MLP neurons of a small language model. Each row is named by its layer, matrix (up: input weights; down: output weights) and neuron, and shows model dimensions 0-255. Each number is 500 + 40 x the weight over its row's rms, rounded and kept within 0 to 999. Numbers have three digits each.
After each neuron's rows, "fires on" lists the tokens most often at its 100 highest values on Wikipedia text that the model never trained on.

L7.up614:453488446463503493487582503514508506446592521539464519504528529564463501445472465482494521476522565533543493479504582523516526520513506512553546566533542462445611541394461434566483562515440524490468449502479528484538492568487490502525500469506516548506488438522525491495495475516467528502475496544510377524493520489441552496450502444428528486483510530512516460511541497488521542555465517479519475517485469506531563506581478504515539413539517459523523460532506520533508463562512416509433476497428440466523496537550625562457516519535550474450438499545407470493520480505452448507528515488427512489488468484513481498500513517426494500515503519548518595504432567430485468467473528501473503575555503504507502482490468504462548541584431498476468429511462626515515533464534529
L7.down614:552504522536499534532442486469469451512392488468492511524472518448488601523568478487571525502512468485426479508550528486518513488469530510500496478447502497485337454499529552463492422546523536552505516471465531519488536491451521518499437504486517449521504510544488508552486549543559540514499483450481591505443515502561469493488488461614436451489474490514480512515528567527440473466486460515461499436526554513520476430463516585500517517441406491443464544416497482429504545481406596498564473545494545548446509525471564483485525528469523538544556532495503465523543467511547496552522488539538492526501528502508545485481520519524500503491540482487403419527594517484505448466554500518476462463484507471423535518459574459473481433477538496549546499488548458512519432519494460
fires on: "0", "2", "6", "1", ".", "5"

L3.up4:534483542475540475479496527548519493486512551556428557447505449448569485480524542455452530507475576465538489463484581526471496494418455447491509528459572485512552445548516508555419463546554496506531527497528496459477479528464512490536478438456523507459504557551482475579471479490454538467559440557486446527478562466460428522469418479559500517525475480536439516454487573569537490441471543519533485467521520521475478482462397447451465453449554468556516479504559519537556516536489503461432559507563521523525477521527466597498591562509451521535521487481550471472440460499471532570449515585543484441482527553529521535476480430501504498441493563509542480545514524459474482538509525467521458457522487518530445547509516456442510508510504460575484522578503481510573449474494434
L3.down4:527465510523410469486523507460519538544528513493476511546507524369512535570503538496532504428527439510468503470472488485497497407477495588483532467542486469466507517608439479464494469460505473506471475514491516523593513519470425532536509464463593529543468479516425505495488536443457488561535521499454481589494507532507467550480492490536531523523484434483520513411521517520523469435570504516496472516496537510468525513461536464585467606574584442509479505540382549496508491454517520441539470419475504459515598494529477490507546510540462517500465553501499518477425499525509503478487487511426493572430471444542550444502501519512496534473487496460458528447571543513449517564511478446521503469586536525502555488551485383513480496494485494496489506499441509500531529492546555
fires on: "an", "ress", "ess", "ass", "ent", "as"

L7.up617:473546457530481443495500468446485555469545581456477500450436618455500478501564460455594494469531532489514482584470429522439491417490504490513459495470527519589528569453479518515506534486451455568550584516514527459494507431509542520512424557575497497491450485551491432500487484464436479556494552523481473483470550526472549462534503500573564468550473446451494492508492526536520516524437502481620541481542435521529470492474491473521504481498485489541517487503500565473504491501555517498456518409493478475495534425434492605483518465459485444438461489512536466537495444489474572509433504472548571510487522508435509519508491563513478444465543524492539493502520594476551451552532519468476439547507529416494516494446497467509526434513508471530514566516493457490495535454476546
L7.down617:486524486456575503544456428381490562540508475508473537499456513526575549507543553504439460474472404549399522477492525575410502472517540524490402552528514618474518509514467473424425499527489492537497491561475500525528547500506554585487492495558460456520492477457485453537565567456499493545481462457510479533541449500482510467495505509463440531496478524541453526481580484516505537528544478532473469506522435482409527509496556523522482612481498464506500491468520494497500501518514507491468509418423510474494555524484487488553535500534457534509532526474550484522516558436481507516494434476447500530478528492567510535554522526426471530469510514478548538522569456496558489525528449468501419442557483529423489527522602490494498518524518466488476481513379460489468465520508462
fires on: " the", " he", "he", ":", " she"

L7.up770:493536457513549506508509487527574475466515496567468458530542534464467498460516542558525546400400527521556531541503524443509560510497486507557457440537476505404599470451496490466567478495475494544417484425567487473494534553519508541457550514544493517464488454515494500519524504446455448503438410526487408508462452471510555607522504422514539575551511526506508541539457513468504541523500468484516446500535452513464526542575559513482513447452557498563509460503504505490503499501542535513497438491443500490464478526504621572531459466536474455444433511436527521512561503452416468529528585513495477479472484461561530454503456476514530478476507484509440529467520553515526537514445525442512489502510511446527504436469453497525503530594533519511471484506505560505454461465550440
L7.down770:535491495481464532522486513545423485489519473428513600486490463551558551597505552456476521456530526554479555439485537505501467451404488498558474520479429450507471495495461526442543447537499497560563514601416449496533518496574498495502461537461493531483535461460494459449509467501524530586509489482514582512496451481487498484523503465569508471498459499487558487496516457574494522509504412447479519521448443481444460458498455517489504474523436571430543531494517522508559506514525519548487483588460504527449534466577542431559550548485492478538535558462476543480529538483496470555425519576524470510484560495447521475494519526485489468519529525576498497492500541568473576503541504416452449535517462540458428468479552480499498537492506506453456546408523432560491451484477458
fires on: "0", "2", "7", "5", "6"

L7.up809:555475480536469496494568473499494484554510518552487530514502480543503490529487537519564409437518567470485514449438531440473483471533489494434545485493511501571489491547555480532475511437518484510554580542496508412514506477559475494577462532494502551497507486514470415529429488509532499548494496521518493473527498496507521519461532489477567532467344379492449550538526511581530509511374507473533507499483426496508555455568536462533538527508533495514481486437490521492524527473477522499499454475471539520526513446430495520478523424500494482418395466505515548458535508505508493485557535497481500475506456514468598481495442529420509558515570481489513476458480605540512433541462528479521421527508466506479523462546470495525606519517514499474458545557488451437474507464559495
L7.down809:529479523510492517593414543499502471544529533526461504609468486642490485466497515536486487477595514471557518502502501486480496529446515430459585480400462430605487529480468491427515516493423498527575511523496479498443539530509472406514534455474544561513519504462456512463550511429561464577475509459445504489526542468490519478521478496513546464499481480532479491537468499538541510566497497520474479492548513465470532444511480512561511501511432494512505549495530542444478497456448443570567558508430478423547537491503477478410508538520490528486438429474543543448526493480453529512538527477546511583413488467501540583437492481489488524534543541504490561498448574617524468520498466546510522460513478473504499526490505511464524502451444491439526504514484507488557478501487475
fires on: " he", " le", " ch", " comp"

L7.up1010:463469504514494496508509517486468497533456480551512580498432491506526474495495479442465538489444520521628415518520512503453526512476480463485478508518468497476585504502506517517541433429520523543417602498496480525532413467550490440491488548471502498481421463511512515487446490509494517498503467459486483540524462495482507533522402530462535597471471529486392469512439509516533476550530491506579415498503547531489460504491474554456495487466482547528574559524540492463556512496489413469453598479479523501560495499524486525508450534440452516556397500493461471467513510475494454501503532536564489490521504584373593449421511494552502479529526526572484569494493517499490550523510524410497530488501489529506486503422537449474535554572445458529482481557514556487465507508519538
L7.down1010:406478425414383491474498490429519480502495438515486442575506485518491495484496444485550529497491530494501555486476569476469440511554565523578542545569543493461504448476512457544497508529437538480507499461516511623515510485454506521511536495459472411464501496550505535480582530508543492522420420483445419536504568493497508502496537490471490568426550567456524480470479485511501499515471555515482461500480485529450434514477494551515548491490432518528516533496489553530456416515533563436444484544454530477514534554519462538499480566549551553522513449613497483455499513518514475552503522575446475550441462519499471478498497511515472525498467482494494498474532471511508524526557506525538595496430518523493500474476506537528558486514498520529493427456516467458507466524386598
fires on: "e", "2", " Te", " ", " be", "old"

L3.up956:541497497524498539477538506514472447487513438517486548449536545440411448516532533538438485481538559473539479589459566597480459457512471428526515556457537521582456430529585512558529535461534515556468578494566499483495511458461455512425504443547468451508463515515446493523522476476451485483475577440500465483482499458529508515468475478514567459536507530489481536492437527511468486494547470415507512497560490460461495545544534478488470487506441472543455451356521582457533478509463528527499516517453513514451524431499529544482479459543441535471507487475522550517504453488509512461513528494529447454485448573507494519502544518475491514499605520504527516516558479479481476484547435476455486508530545411533532482491492512457524453617484503529456526563527410554556517486540565
L3.down956:468582501481519490497491444534520607545456476503526540490485538442523502496525461434534409580457554470535516479519551468498552528499488513546553451489503505466472484494508476489500477421546511434441542477493509547562418539511535529428534482451533499506449504512480512518516459469434533520493459479503482525513507503421527419546534442548458494455475455498534427549517551458523505515513467547467542522510515485527553587491509515514506448490438584543540514538495464489462518526493406504521564596509454613508495581519498531474485622517510514519557484518477512471522435520520484467476527484516567510523448466536512521493525493515496478536413467502515503474459502576464475464451515485585467486546537531490524524472442467548469483485405460565541535378460478485522437485465519
fires on: "1", " and", " (", " ", "2"

L5.up62:548442437513508430511478470522516497421545591497519485471478552491527490504477529468507466453521554496562495469509562514534521498544551497453444517531491529549524571427543449510513516481503551523530561455513499424511494467527506539452471473526505530455509458520464437535486478499551588543464454457475504525488552426474469522477512422588560491494535426483474557511526562531486506442463519477580471495458446510577526494541499446496482490447536484474458511470448479489588505483527558530482450437553502517512541473496492482488436472531457427510430508517479585508486454481448512495493577425493467440512481517493596482545487572418462558509565547465506474499460570502557482522530560521588508564540486425462529478484428490501502567497447486510503463514472480399519462481525464
L5.down62:521534526485491481509453517416504422483496542547471479460480421463546470473504492469465529538532497495465487470512498478401540483467479511463483498540483597492507524536461515485455515476452487550536524546423472466420525497519568506501540541510539412492525525466566550494587584523523478524484534457524480494567508503502528544480503523508456455568515536526550564493521475533463539565447469491522418465514506507513479507464546545534514373549474456485517481501577492484521503506507442495490573519503526499606564536443449473473469440492548468457612523476498500491506518483445564546557515511523544477470507447490426593423513548434551533465480513478518484458480499536562484494486541477489462432477412527540528481493501572517509447494432513450481485479418539539471503431556519
fires on: " he", ":", " le", "it", " app", " He"

L5.up516:528496461540564524424486530520440543548512492512509520453473508570545488514545516532528494504545496461580556497508513481549450555506452481485491522490497501474527398457474499398508483571502502505509463533455453477554504474414493515482353494516444514461514500466477473503446401505465518457515488394530445464469515564568468510534495489519489500488505466501461541470569521481503456484553489458527523439520540511525520473469486452504462499598475454483554456510508474482506515558490487573487520463503462539476564408538448491497536522577469550441534494502485458559601537444501501521525498529512456564535506510485558524507521466507471536505560430508484408499518495483407511533505529456516483434488487478426505488508515432545455519549480495590467515489591508557541511549553563
L5.down516:515499545497460469517448425448527502488481519455553463490571520468515484508547540525553501486481490515465439502452459507426528517568454514559558467490445442496448494492463458501490547543523495521476512500573492485509501433458521473513493602509430477480522491534463492474486538438513440518480468555518425440433490538547493525495515594492527548509543458548461484545456482489503563555514467445507491483482478534522525482447481524477529386543482525584526452517475484447425477496549543546482531520525467472465551510513562455503514493515524472472555468556427468458446513445430491474464465447547476421560449489474449489508598495508526541523424571446488577541476471502548517519460560502534547549523465424583493468507534477479525483584518562508495610458514516477509534562465520
fires on: " K", "ock", "ank", "k", "end", " c"

L7.up328:486545517480501490501513561450500440532472472416484387415511482523529516537438493506511480478519532569505502488501501468515491504506472471467498534562466504430464520546484456550453508497538486531522509465462493490459575606445467536493493514527487558475484476505403479492483490562541553476494505512500432501488499539547557538465507497436569537564463519454508452461477510507507477528521520493470419490485485567479531467437496485463427428534579541474548552498439545542470527535462460493515545540530560542484496552534543554474515524511461540482521531532431585507471477447532412442539491533501480482500439514485473495541525531486509447491525522477451551478444529476486527495593522417580535432532521541490549456479496417478456562530469623568471476543457509493466600505548510
L7.down328:512475522501479475542499454443533490484489518425500510567499582419534473460475512522522513459464451503507457476489451437447440507581440524533620541471527496477511467507457517465491500486511496526581557569519509537462550511472393405487463538467482606496549464553492476490539506452493516504501562489533464476486461511433544565487503497500580633504494520542487496480510441601465515449519499458480460482498487520541466455493461479555478522541440519528365529487522486555518531546571563516548570527502492458488546528475522516530468472499557399476490515531471483478509496488471513476520491495495527511519461506564483460519463490525538535532527453523513495465481507520489489512455553508505474475465534476545426548455547524563492504482502460447400515498501469609498480587486530
fires on: "ill", "al", "ac", "port", "ash", "ow"

L5.up688:486494506546460529527540549505473518546517501489516514608495500479546443608525506544545465476479512569495575585490508513519415498440444446500493519487480471498516455416492511465521501531497493515454459467506487474546555523430432498471458586570424497510521527463482481569469502508488528521491604495545534465461439491556497496515484527487591552551491467436405494526546471560572456458501463517601480552493543456537488484481478528491505477515485351535537485538515543501461539513573435498516532458457474496475514466478483515497491504514563560475496483503496468547488463486474497468518468465501517470533486490455526447546508472562488520544471468439514476506466498532545526505552485502516514405515515357495538547458547521582485568461493544517503464429519500506522472548539529
L5.down688:601484501477457474593503491558542583491479505517480535525547475540485433516522444546451500511568525443448484489504497517493474452490457513489485519537462507473542474482452480550536454537438521536606554471527483506547528378467559493490473566522471462503477521514395447547519458454480494476498495529492585517496477473473500406468485501509523501551501528491554487515490420529470482472539486445503550525574497475516444447515528500489531476526462496491516477460531521445428505509585503526482450494493504466524490508501521519544524536531463455556553513532469550497471479460466483502507451506525486494499428463515405395568477436483526497550457471459458476437466578465495506561437540523502528489461484490553525498500422502446525529527578444593471494469541606475501559557573500
fires on: " K", " k", "ock", "K"

L3.up212:487444492507507483482426521500514491519476515511476517442470510497493517530497486451385546485496528504555461552605495471483499493551485455505572502527532463496587479525593522501521461434564522571482545459462506547581462435474561487470471533508425505510472512524494416506532455483536508495506547526452517512500465458483491517519477481502548480546430569424474503421528480516485479498525442486483502494466551512492456472496480469507528495569519422480490486507554511512555518574496425537485457531532499496390481455431612489524428494490450479468438495610473498558462477495583475459463529551580528531487529560474516476469517535498518481457544500559548516492497471453471560426531452472527497564524488492494504578466459506446511455560516509591490515499451567502549566462508547
L3.down212:592464452521581517404432513418482491471478492526590461557516527444528592446541464532506579561473511480563561431418521574475507531492530523443579457523534461448487457478445413453551472562446496543452562518409449539486521484465579577494521450493442458506456468420562448487484520435484530531470499458533529500502538504451454517442456512514502535510511482509491472502539517497455496470541524530457571454471494494548519450506499517476500426471513556532505538506477412464479490520548475519463609513561555490501465541509499520543451474526516577531530461502486528475545501529485517542530463565457455522497537479504533528510472487508538522456530512431459542484432505523509507499500469476523509501450501492513405536452504523487479529460462461531488527531506503569547482476480462
fires on: " ", "1", "n", "d", "2"